Weights of a small transformer language model.
Architecture: LayerNorm before each block, untied embeddings.
MLP neurons of a small language model. Each row is named by its layer, matrix (down: output weights) and neuron, and shows model dimensions 218-313. Each number is 128 + 32 x the weight over its row's rms, rounded and kept within 0 to 255. Numbers have three digits each.
A block is one neuron, or neurons of one layer that tend to fire together. After each block is what it responds to, as a language model described it from the Wikipedia text at the highest values.

L5.down207:127099164116178118160158127094120070181149189110164137124075108066132084121135116123131100111112056110168163171150108105106139103184152106146144163102114061075077187164118117174141132103068133130150155082072139146102129102136115132109133118174108151123075151133154168121102125097109059120
L5.down1119:116061117104179148083135193147081111149178099145130080158186150129118136081109121120195110078146101140136143168106146160139119119143148117130170201088097078090134106155057116170136108140152178145132154181134171063092071091094141127167111216133110173156113122158184109198133145108143204141
L5.down1180:102088064096151131086154172129091176127112087149136129117071112118093101146125141119160085110139075149124145150130112122108097084142090137122127151095161060113161115107141163134124174129107152092142108117138132154163100100129150132188133168107054114117155131093141117145069156130084153156
L5.down1434:103103185168156157135126174070084101119124119153184125156137088095032112100100118147178119167112121104201169175072098119109128180143155150124139107103065082138102108077129023115220060154165101105107155189077157121148066140104130101047145113078177159097147103076140117171136125107110159144
Final token of US state or place names, often after a city and comma, e.g. Massachusetts, New York, California; also year digits (1927) and -n demonym endings.

L5.down743:098181140173078064084094117199086123090174185173159113128130116130094112126090178133138186121125148126124148134121114178073107140169146084164086092078140114152134088093090135150125128119068091102176101135087074077111085092122127149141170114157165087148103073123119162105163155105145120109
L5.down928:116147132096165048123167121102091113132104123126099154090121096151105130135132156128159113203133185088142155172100071154116147116201157086129081147088144091150115112110112120118092175201114104092172132107063174176150096100109148199174111155079114174108137111116147067100099131133125141167
L5.down1149:085128150183162099114060171169072125122114132123134162086174144135125135205136136081098165100062125118178141182078101043112159080107191121165147123076154095108127134077143085131151107107092168138117176115045164119111125092135141138134126124100131134127112160063136115133152139101145139104
L5.down1896:160135157146127083182088122161097139124134161102165123082141119155106135164096154189117184132178151105145111197181120132101110139123220184144093112066118101144148098171123100128135135107076158097202108094088121095168116118125126136087143114183077154109106126114166160153125172152127102135
The "s" of a possessive 's after a name or noun, as in Donovan's, Christie's, the company's; sometimes the apostrophe itself or a year before an event.

L7.down433:087058107129089162119087084112103134129123181147093105055175126112119107141167142110125174072176137155162113118150100085101137139110172064113115102003121100143096177159087095115182060095101133086131118135127125139145088109159107099089176156097153147151135125156135078138121104102149134070
L7.down513:127117186119153096169156145151114140131162138119169165113143127120063114121173149170121091176144128123089079138174211124108082160115129119111162102130118140179160125098114112115119124165109149108133120170150170116102103135111118092090095137134130077074141071133149159078165146103080093156
L7.down749:137148160137105170155151061134114115152140207111143143177195118127101166125155153146163098107105209137116137148143078093141102161160084157104112113177177171165119129213102087059131168150139113095074110149114125119137099134126104117085152091153128108088163117158092119112114147142135124162
L7.down1026:109161146103109105143094111151046076135167109115113136081147121148162151151133106139086121127108106163121133157124122117117134168126131101123146149042130063122080146132109133147136091149099192074163109111124153149155123113163130121172151117129092176122115090105121103093106095114112184074
L7.down1153:136131211136154106107125132112194119086101175096097133106199174140110110128084128114102141081130173103100091141116172073068144111114122135153125157203143155139124132088130179188188136133103112149130120151122137135103115064120124129113085114130110120169163157185144150123126126124101088154
L7.down1351:085108105149088130131117127070104148086174175145198103108174146148130117109083125145180120123104122114167066129180146075066154175061177142131098148116137143129152122132175130122142084106071154142137117126127133093142085126069153117203077117145132165142126120148128125057152107120142109073
L7.down1600:102073100113131141175081167160086118103110084094165112099109137150087146100090122102129156131119165163098118163164190123125128156069159119211094087165122171110173165123131132183110109121123060116167113192119141097126128193145103170113068108176102104095142135171116181162110110154136093139
L7.down1998:097087111190149055131115156127096087126203107183138120095113123061159099136105111119096153083151153182124071144195129099124099107072117152126125094110127096161129087144078094132134114125103161167067154145159125166110151122153119153153132132078178150160108155140138078138093116134161152121
Adjective or modifier tokens right after a determiner or possessive and before the head noun, such as the entire, the first, the same, the film's.

L4.down1772:215114108137140163115160157170093119109090127131095119144134116130149139129111137132118100148099176164120155146105123093156198090161157113141097124094125145177222160064126157147182098177121098084092121075149105121050119153149107137099075074132041148082097144121154165115100149168181118153
L4.down1870:213104096079099106110154168100116153098128140158118138185162128191208106082099125157164106173128163181137080071095159127125135074148106122166119138153141124137198112105156133088175124183107113085145174086122098093075148122121142161124069114129049136106134120240127166192111123137166140094
Word-piece tokens at the start or middle of a longer word, often after a quote, parenthesis or prefix, as in "gen(erally)", inf-ert-ile, accomp-lis-hed.

L5.down12:059126116131110118163117086113053125122197149124181146135160126100134145153158123141116169116126132151150115154166120073127128134155111136108108116098105163175149144109059133068177142162136130082084147112119131094134120140101199143149130099169113118143125128090161175075109082090123175115
L5.down1058:134159116122131139118123192142127123151148122128123128073129093145144108150084158109159125136157121098151100051179146136146084185026136143161110145138081144136162144102128192105159107171186152145169096154081098142084123139096145117224164121112156157148163129148162135130126114116093123132
L5.down1827:141156152130097126140124162131134094130162112140126110042130091132112125163187155101055108116160160195146161158123086067050158190091158131142129126153106160117064118120062146076115127086116097123120067204159187103113109106147104126096119167148144168088111153083111177127124133070113145102
L5.down1998:220094155089123140172112181112109076122091177093161180117129052189096140058134148148097112138123073174164078169138177169121145069133129132129122131117173091051161169109107101089143122105162095087145124115096110160120091088124149128166102127152153139116188096161127115104115141110176103142
Words starting a new clause after a noun phrase, mostly which or who right after a comma (a few it, has, but).

L4.down547:156136175143108117130140083142057063125175124171128142060125104163165189109107127116137146107131138167177106135116117124112165171173132138108142147091130158065112108171172088162210183080137103042183159135047108079133096104135183121069129200175103086115142133148111123064124142138117078104
L4.down1800:167109134161143100129178140081138111157133111183113164125113130143104120112136154147153115139151112086134079085130124157107120154148108077148036127069142118056134092083175137202131111087083139142148127167115175062141133119143130161106153199155187158083121152135079149029117104187118065138
Pipe characters in the dashed header-separator row of markdown tables (|---|---|), usually the third or fourth pipe; also "place" in "Silver medal – second place".

L5.down495:134126163117148083139145125142077112165160124102129086126198113101148138081154124106148128117112130109099119169149136104106156125161145177122090134177108118127075168090098103123142094100078153091169120122188096100138130088086155115172094122036135128089119122071099118192122113105133131117
L5.down525:113168137151151139127103101120114134129154102086140155167110124123121138171118156138122102163079148136113151183153079193082109163117131161114055195156061142084119146143167042154170175127132125109133145122116119072127124075087093147100165156125167101081204103097096129143090108147126191094
L5.down1930:168109120092129161118149150124087124134132137103101082102141132112120118126198128095160144185165072138142147110117054147104143112149138111167154134150149124146149186081078171164097116145093113179101108081132087099099118120168133090117119114111128167088113157139130151158141120143101133108
L5.down1958:084148127115121154125058050134076130066180100094140125210169122126141136124205126096112100133142101147148156138089113129072144105136124168129070144164105094089127142094118129128094157113136136160160108197096117060078160131127071141128094077106165117133137081086130067185179132121109127104
The first = of the closing == or === that ends a wiki section heading (Early life==, History==, South America===), and the hyphen inside compounds (sub-Saharan, low-power).

L7.down300:127118133114129129176140130131112171097101109136094139106129126159141154131128203117095110103181130142099070108173154113073154098134078105097106133144100120103120162137130106130146155112113173162097095176111137178138103104171133167088113086134078128130131172161151118096102136123129102108
L7.down1093:170143142155072140101148106113140167037106116087131156104149145180185122073077115171139113150139127094130112077132129126208107143170132153127150149083138110155123091148156115131120064155155107118168131096126082152130097106103188125167103169127079151157145151155133100133085114066083111091
L7.down1156:110175135134116166120121077122147129108128135145078116114152123108148146070173107130139118117141142139137102152146118160107081099093157135147152180199063128145122095106121075081191119190137076149169102120103096150114138072115135126143173144134093085114116166120154103147123150130142141061
L7.down1159:092134164109181127131174134106132142181150052178126160124141120141154106096120088125080139197111076147117085160141104116094144183109139098117171091159003121113132127104153105082111099146106094124110118118146152067141116117119164135124181066079143124099138111186158113136157127131135126082
L7.down1273:127106133097094146151105099089098123083193048140113208163139135114118147148085140127126090126188161123089074164123082154140116166128111129072118121111131176188131135129157100136158113158162171189076159136196120121134175100090115127101218138129169119133087177138154114116116154162079180138
L7.down1339:135170183137152135181154099144157142146121118147134153186129162142086090080120126069113128131103097126097164105127102129140172140123085149150119108172070164119131119114163113137123193149093114188124098093157127058132137156133127151141144087134167052178157133118161173133153095129108181075
L7.down1764:168107117100133120129162140144118154114121125136148140119119112120164074152136106195118107117124129109095098117124109132124072190163182112084128139078118168138167186152109216138116178152139147119065177081133084172140134066106110140144080160169138105163101126105185101137112098148102095096
L7.down1955:097138067169104093202141127090143102138174081100119142083091202151183120163148083109154080118105046155139108103130106059114111132096128132140097131026144173066087166172177086138156181164152178085125137136194148106086147113124169104108123141135142096146130125110137121178052190155104103115
Opening parentheses, sometimes commas or hyphens, right after a noun or name that ends a phrase, e.g. "corn syrup (HFCS", "Dr (afterwards", "Vian (1985".

L7.down547:092065185149132119158057153143138139148170161144205090089122112145099122165133145085140128115112158106081127128094157044088085083169131124146126167165140133110130082098165129193139087123083171099132059171150135108128175154102155163150131132138199132147132177126148132114155065123139146059
L7.down802:166147117156120155147163152128112161154123130096150100071156108126158140154139163121084158109096110109176135056133144106164176097173112141117146178123127146137087159140092102145077131139194105099070088155106133179157143071138136122134151163133148058163169116149138157114153138111115119144
L7.down818:157106077121080145125142177140194134126163135085097062089116107150136129127153110138138083140130125170145108141114083036104173055160134118079080106065099090193133150145124102140154159170080099145156172065131164097140151107142131106098076141135147162122120115142184118183099176120177116116
L7.down1206:183133096154133148138082076054142154095119155100139083132133189129141130185116150096163100122113143126106158110117142124086064104138116157116124169105136172144102124097146107132097102104135156148225054143085109142116174126118163116176039150166140123144117123105166152195082058106145123105
L7.down1550:135086148121134166192139118156190136069144107141047110128135090124096148092120132080159107055175167141168078101149231098083101145117092109144148135229075129155122111071093130147130160111098116120122078092175175156152085107109064079147120161162119057104118154158120181148105128131159147104
L7.down1751:103124148119142115116106183140124127158119124144104103124102127117119191140139147129086134098113149075064090119134152091088118127148066123103132131163111114132112102079126129075100118151168131133182098120132147146091074173156127125140133154103089113088098130115171166174188135127074082128
L7.down1875:111124154131128131082153134112101089139130176133161127116065073204209128179066167120123088155134120038154143159100135110087163090224126129120139124165077090175122114141155168176131081148131162101147053160118118056143165157140094151163130137105113122116103080098157140127111099175167114078
L7.down1976:148149055154075114155101110126112100155155110145104132080121082083171066169151197102172161168086137130146102147146170125129069101147134100134108121098157092134125059124133177179080146080142161152168077104125162131121148106161104140095129170103152104118128112107133117129139119099120082090
Relative pronouns and subject pronouns that open a new clause, usually after a comma or conjunction, such as ", which said", "that included", "while he was".

L4.down215:156127167074095107107116144119074150105125159136196121158148117130098036132169128153165107069124105184117105097141141105124153121142135090163106139105087127127178101153099121112119089106078164076182105108167139127127086100111167141137062135207164071120122087137043122188084124128180124149
L4.down275:078149143066112084163156171152189111134128121095129129141099173097090153114120130170090162090181107047089172110147101172124104163112161184113115081162097159121075114143181149128105154095054117158138160169176113135174122142120152130188174103075157118138155117057142097157120110118093131147
Short word pieces that continue or finish a capitalized proper name or title word split into fragments, e.g. Bab-y, Gosa-ibi, St-ower-s.

L7.down121:124153192159121128177130122137130149122108125148122149146073127104107125086114085106166094110124181114168133135139137141149165132179126189106128168154126132143129083107152178117143113132145104088151140175136137198174158085103171083132156152096162123112139086125155132097168084144095114158
L7.down202:136139124091094062145138183122089165114094109168110137086131183177161113104086102102122081072172137157119117140179116132109112089174123148131096150174043144134105125142135163089141142076125095119121143122148043118172124108107103119119171107091120174147073156086087099156191097109109093104
L7.down492:149152110139145097131077217114137103145139118082169111102147109137158132071109114113139140124127145120132161155118149156156159106152086144105182105132096130116062145078137152179089099113137112145085116121112128157072102112236126119151101121153126076115169112120094115139185038145159065061
L7.down821:172131114202140089087126122088128138106122143208131100120131100112112114139127136219088162162140116145144136165202146100177120144125166120153126071124136122176065137119090136119140143170100139079160122114145160117133121147109061132092085130177134115108102088156121148070100105174081128094
L7.down842:109142124156057152153124133098138183085165135158131131160194161074164161123206175100155163112073108092138102112145136101173153090138110048114129156115156122144056105104111086110082137179117155136138127134127172110200119053182104126137147113173150070141170126134104186050185139127175131105
L7.down872:156097084104088127116162119122145153154152155134117194148159150153202139135160134131163172142119098089135100154168186179110116131165157147112178170131173122139099126092151145172121101071119082127167108121113071136104144105153135181181096097141163110129143168157109137146115081141123118091
L7.down1951:060133066077125181134121134226147126159146112153098085149068101168110178144128138136150102188126170063157137145094123126108084125134164178085132149101156118095159117148149190126084113169126144121142155133152154078206074170147114104113162127129109098120156124135140092183113105164122167146
L7.down2038:150094107145074176165185117128147178125170120127147128095139130110043141138150110041132103130116075130070150130095140113136129138091133153136113190117164160135105115098201174182097113130097112133079119114170095120167033125125137173101132076139158134154086124111095143152134072173129148107
Word-internal pieces, often short consonant clusters, that continue a word split oddly, such as gi-r-ls, Patho-log-y, Legho-r-n, and the period in No. and Pop.

L5.down347:120148086143137105145096173139142119115082129113160069145099109190145136135152147093154087131118166133093171095112165143065197106116123148156170140142137121096174184174116131133139131080087108104168151078159142164108064145163163104138130128089176141119183103089118112210166133128115108152
L5.down563:146179100142141103164061105117146204167158094082140106091132135089105135148162103151149141153097147107129139119149135116112167107174183112100132150147129110194126103203152093136191180172076064103144105101131132153143141098100110113090061137173183125146111078068162079141116145126128130097
L5.down1192:160119095149096124149124139143096104088106093082153120034148077125121093124099129099111086119101105175100106126129117135166135163137165138139132150065148136153138137144130163081150123146134094115182124125081130105108091156122140119137083148188168048119105113105113128141096100116168069100
L5.down1236:073194157135098130144094119115179110158144119123115146170162129086099148174117127084157065000073180158096164109104222205110137187080112088127146177222126127157063132125127165174101156098143135124148107138141127116191151172151115114165111168205104154139166095138085094132114147096133140142
Past-tense or participle endings like -ed, -d, -ated split off a verb stem (interven-ed, enjoye-d, depict-ed), plus some connectives such as of, and, &, by.

L4.down486:128070143143084127108163118096105112123146137138094115094114122162072099150106099107201124101176199194079108114160142050147142102174124105179122131155101120093169072099130088180191119190096142076106154076108104070141153155124119120124124146107039162171166114138082153098097112135151122129
L4.down673:070149147074084133078159094152169184150136137116131133132112125123158134123074135170080096126116110149107151062157116199147119139155117097165132138111122095157156107184204156204125108038153131137155088126113159140194110084092203190181137054155094103109113062137093056117081165131174118160
First word-piece of a later word in a multi-word proper name or title, e.g. Tel Av(iv), Mount Sur(ibachi), World War, Ministry of Foreign.

L5.down112:070134175176118152157117148085079146095147105070099135131090128098135141156071124090219067130105080112107165110097118192144208128078141091093075116155112070068132172148159128124084122138123135179081121123140170128108133127145121140078108122115158101151081150124152123131068076118120129143
L5.down569:106179208133131103168149149119205150121128081138121124144097136151119169150109143101134169132135119107142105118108101134109133116077137092175113164204023129154095135202168140101180131112149107138120178173157156155166149205126095133147106090120072113091097128116163171067106067111152110169
L5.down836:089038098109101221154136098107132125139117100102062064183094156157117169130155115115188213144164137115139170176082148089173095117093126128126129136180136152136172110125180176103103120122123135168103130115184152162079102156150119118141104105086149062187152135142165110217145049107119116105
L5.down2008:090137125090098146116159124126121113127107127067113067112087220105173136165082119132151182137124086081093116173101107170148114105118109090121101184100149097116119080092196123144157104140138108124098158065099127169116123135101180087140103147123065139177174103122145121190104052166150046108
Short letter pieces (s, r, t, st) opening a word split oddly after a hyphen, parenthesis, quote or slash, e.g. (sucrose, "stuck, joint-stock.

L5.down845:159139091073125127105199154128077140122158121103122147156121122140051134122129145138132193176140115073117126115136112163154139110090165129149144156071114134067240119124148091145089101175117149141130194064164062132076152123150108129126106161107104121082126180169165168175139134136154103088
L5.down1508:115167160167138064117174135092164142090174126125137124157107137157030080128142133073094150146144131086127151182113155082088125115149096186128097097089099186169178132099142149079178144162083147114093116080144088123095161166085111107118139097068105120170137124150133150195123056143100081086
L5.down1529:146111178045101117110146137161113131104116128095077197104065140159084077098089136119088195177135100120086100184063129082090169116114165142134131096157105153148078104055146123050054132125111162115127187139152105122134066135135092113125119098132105157160132178175121093128163114120192119080
L5.down1968:148181082050118138116144140109090116087157050136069122125112110158102085125111142127099178130124175105152149124123152097122205089136116140120148116131134123131139144109071072112094109111108102145093133158174164174120157147125104127124125155154095155107124128150126143114143173140088141121
Comma closing a sentence-initial date or time phrase in narrative history, as in "On June 4, 1828" or "In 2013,"; also other fronted adverbials like "In the aftermath,".

L4.down739:127147087114129076154187084102170147086134129158089124179155154136129114091091131145090113153167168109145181103117153142116116115158187146149109138058141138137142135140148178119148054113081151090119209083162111128117157152153129147099077162102116157112169099118121145138084133179079078132
L4.down921:157140141129134094076114069209144105160112192135146059152147175113160129134164171103142139150091173126185097108129131048151138105142149160126141069086098074117179112169086136094100143141100114144110135151139060128106135175131120150109128096115132109120171178155152125131146073118136135077
Relative pronouns opening a clause right after a comma that ends a named noun phrase, such as ", which", ", who", ", where".

L7.down256:075104122058105120130088128170153087149113136106178159146140151195142109114167122133139089136140082134190143100140101165114191122187125143115097140136128101133116161138116144144136123108129109129167112124144158133085124143079094099123169162134178110107121118131115074156114100156138097104
L7.down722:148163147085149141080236137142159123142122057184060138094070127060156095139135137149163123121147083108131158138111128140126087099102170080122216099097161124038085120149031092091122077186126129118133147116185106133133169174134147122168102116157163167158100165161146093180195164047130123093
L7.down861:194162140163130077193108127118133087117172137163147184090179156149110136126057140103152105116106142065104106183062173123100153117193099121115169187103146138098127180124164113168095135094132164133121109122114131114118113143151141145149108124183127147124100177160095140078141175165131121143
L7.down1109:111136147103138092137089123135089169134114177146156132098112070096051189140124094169158161158118125154089148170115124121091089147130105202068091131114137122141133166127142091162092139187149166088098124103118159105136089105079161100082098089139132098118161094139152154132205132137157139153
L7.down1507:124126124131168113124106158116152119137116175147126090121127163107144180154140130137109128111134105147132159107116123202153133099110120129124117124127148133121151116144125162133109102151131166114109122174115120131136132100104130118124127133152155101127113115134121143127140131112099142124
L7.down1613:090094119112096155129171118134125095163150125126154105130138122144190131160130136111073161153114152211114123100100116019090076147145147145133096143116095128114100135106117099104103133133192125121130140165094147131126159130162119208079167139112121084133110099126107108160118137109135093115
L7.down1894:140089136136139143204093084172134151083170135133124080120123150097200091130135046125142158112156150132164077140093178084144105137104129112100152108077074141078115123159122107147153162148066188113130138135112081142105108130184152134114184124139121182084132057160166122102151129072095184159
L7.down1992:132143052141114071128165139146132114161102122209115074129096095169148162185123110183154125153077065134192139115138147011061182123165154174184156164075174129075141120164130076151159102107119182110094124102133114150111120097169150128137170161071127091120093150103135086093188119144127192119
Pipes inside Markdown table divider rows (|---|---); second pieces of un- words (unbeaten, uninhabited) and -ly; also was/is/of after subject nouns.

L5.down937:138096137151133071095115086162155150100155159138136172122132124134165100138133149150123127134120136111084097110053098099130172204183134129189170172138131119155082159150144136113182101095060112101140154145074085116093127168143180141106125145089127170107097188146111107050115167119101083113
L5.down1270:116131160190102107114147174129110126138167143125125149111152151148104137139103093151148140072149129174142135090120156120148143165136164152113121114144117145122127062099162091152203129149175091129134168107125125124092117166138121137082161128125146087114148096205153147113124133116135133143
L5.down1546:102211135144148057133117152101072161098157132141208137147129132101115152162178136191150144117101092118126133168182122136175145118111110175099110129120128122121118095131132055124100158152147137093118151093154092138099111133101130146115125140139144091112163132098059134146119104139067128141
L5.down2000:148156125106097096112074130097135087106160116121154138117176122156139153089100117116168105135154155114086070145111142205164160118200127123120161125118107129109166112143186113138156169177166121088157180163113111094125077087107074129093071208121139092100111159181084122042092112154120114115
Third hyphen in the |---|---| separator line under a markdown table header row, as in election results, filmographies and sports rosters; weakly, line breaks before indented sub-items in dash lists.

L4.down1331:145089080022132122169142147105122120159115117168101123117151101115205101182125136095122141108137181157118142157163141160109129154132128132082132148081152065126054108096115154087202047116106134132138140182079115151079174172143083102085153084110118129181113093113139134172116174103116119107
L4.down1633:144102145085155124149141166149179124122155114188122082146152124096078104134067178121086142119175101101060120159106126128116190121134141105106178058104164095152085122189128153143104102084052116150117211125123149097144131161093103135095081101066192122089087116120161101098132080156166085141
Common abstract nouns right after the, that or a in expository prose, e.g. "at that time", "the subject", "the plan", "first place"; weaker on mid-word fragments like Tai-pe-i and inhabita-nt.

L7.down186:156083150112114147112110164160129125080116141096097206164176097214093088125099131135098117127173091127119154097124147112119169118170093174101093166168135188152105116161122097163127131140155070112138148146124096124125085052151133121170142062135123127114183147158144085080115170113188133088
L7.down363:161080048149112093112071154122120146131136160121138130118175143181113068147089138173153120072135155137140141181145099130191134102177071149131101137204109115099132139093185208143115121108149088164137152168156133134116123149131140162141098106121068065067120093155105190129158124147125115146
L7.down566:116158123161178097120128182187133104056157135099106150134108085159057138060099127136155058115157175147123088061155160152174160085145118159101091131117138118141203130086093173121092176105137100151086144146155144117171158121103160128177123129078084140106106107179123053086106159141113147109
L7.down714:149112179155139133125176109132169145117176134127121186143078182137103109109143091191098126147096177181144174105065146151114117162179174162135077114125067122143140074185120091161152106151130134096085127101147136182118108193142132130123147133141122180109183137149118151131132073169085154137
L7.down717:163126147175141132058104175118119165135133101126147153147110096156141124138144150141193152108176119148151126064156089162149112128155112125162120106133104117110120147142155149119101157162185107106154150104137117146143105083194167175139124126110108102162184113177102078056116095215167123181
L7.down734:097094133128100097111132102120103149151166086113125188150148167182127147196162124120102156098129155132148104101117074160136171147152072169181122117185128108128109139130134143084108183098156157092036122147111076206171158133189136146172170157090072118125128115143116135157077126081152103140
L7.down1538:105113083090105070094137152141145111097146143085130126097087144140153062119113155124124109081127067150095155113089089152177149128139182120146131138174105112132131121132148160172090119167128149119119161119104122141063140172131135128170168119156126091070137107107143131113148111126125155120
L7.down1703:117144166114094184162119175127126147140151127119103171158197102150122127165069140146192049122175141171117102098123173118210147119125141091175061120170093091093088152108128178144101143140110113125165181125159166139134159091113173089139065167141100061125146166132098168131074162121124176127
Interior tokens of multi-word institution and place names, often of in University of, plus York in New York, Angeles, and mid-name word pieces.

L4.down867:087107166085125110095182105056101132110109118114059111116111177094189161170165132113123157081157142178080128125165174138117120125124102122084218080178067146140171140132087128083192092170094126129190131054156066107147137109151156143129108144140086134133119178102124131173166129124087107120
L4.down882:069157131109132105092129118146135145081159097118118148173127196121115164167171122081106164102110088125164090142167115115111123170147091137132100090088061193029090109138107113074132149120134094215133097121092059159128165108115178134130156149187139145128118121132140133108146197086121147147
Opening parentheses and quotation marks (sometimes colons or equals signs) that start an aside, gloss or quote mid-sentence, e.g. "heavy (full", "footballer (born", "as "forced".

L7.down162:102133147163096135159144162142142177163092076095178191140142136135116033150159180175140101119123115074139106100112135120105108201087131172110087103157088166111182107150147156125087156130148132182184185136108089168122086125130142122228156162141127141158197103162088110205174134136096089108
L7.down445:119139086145052123150143103169122171107167131131132089112137179132116110127162149146168138144126085090151044136167114144156105082134182181140076192110129153115142127183171171146104142138132109147155099080142058128138097158104158136175119137087159112124107137120184161109147130125103052074
L7.down647:088165125124077128186122118161137138110105099144124105199125158107121085111124154100146093150079102152114142098140191155156143114172172176118102178163050155097137110140187132170062173069133067161123130120118180125096083159088101137155097088091165098188163121101117143128062091127084177114
L7.down759:069089111159118163115130168135134166053149127109133177067142111173123131146093161131142138148094143178146136141120166125109178126114100122151146115125113144128088113157167106131182144174132109035171176130115164141135111130084182130166090109172076149146131107088141117124091144114134142068
L7.down1101:105147132098155136152120110081113149126136094109091178152121210215144169144088116103105109126128149148108122128129134166096089126164130161149112112214020123190114105101163167082121184084160111118121151105182116125135099182112110140134110125132134197132202172183095154157134078119112096098
L7.down1209:164119124211096119145194093122120140147183118159097120162135108101146121104180133183119144146167082121165080158142098162175115117100113167106038105095144164110089137110125133107141129128093161176126140133130130093133088045160125065079142118109181151099124147123162140120076099129090209149
L7.down1552:112100170195115131113095083124135121169109085217176124119120092133116105137130162067122088128168111109176117102139090143165127100130149106172106130155099207129116127135184167113137117103116156124096100085137169161145081144202127127100126098129133077168103175090134171163098082041090163138
L7.down1879:141113156147109175124150061077131186158120091127125098095151084138097084117119141109147093133158124135145082141128110170074147176101156169180138060087115105144128147100081106142104113160084100140116149147141163123110108151141151164153117139120115139177171169096079132104113134186134129063
Second or inner subword pieces of common words split oddly after a short capitalized start, such as hi in Vehicle, behind, Prehistoric, and r in Berrien.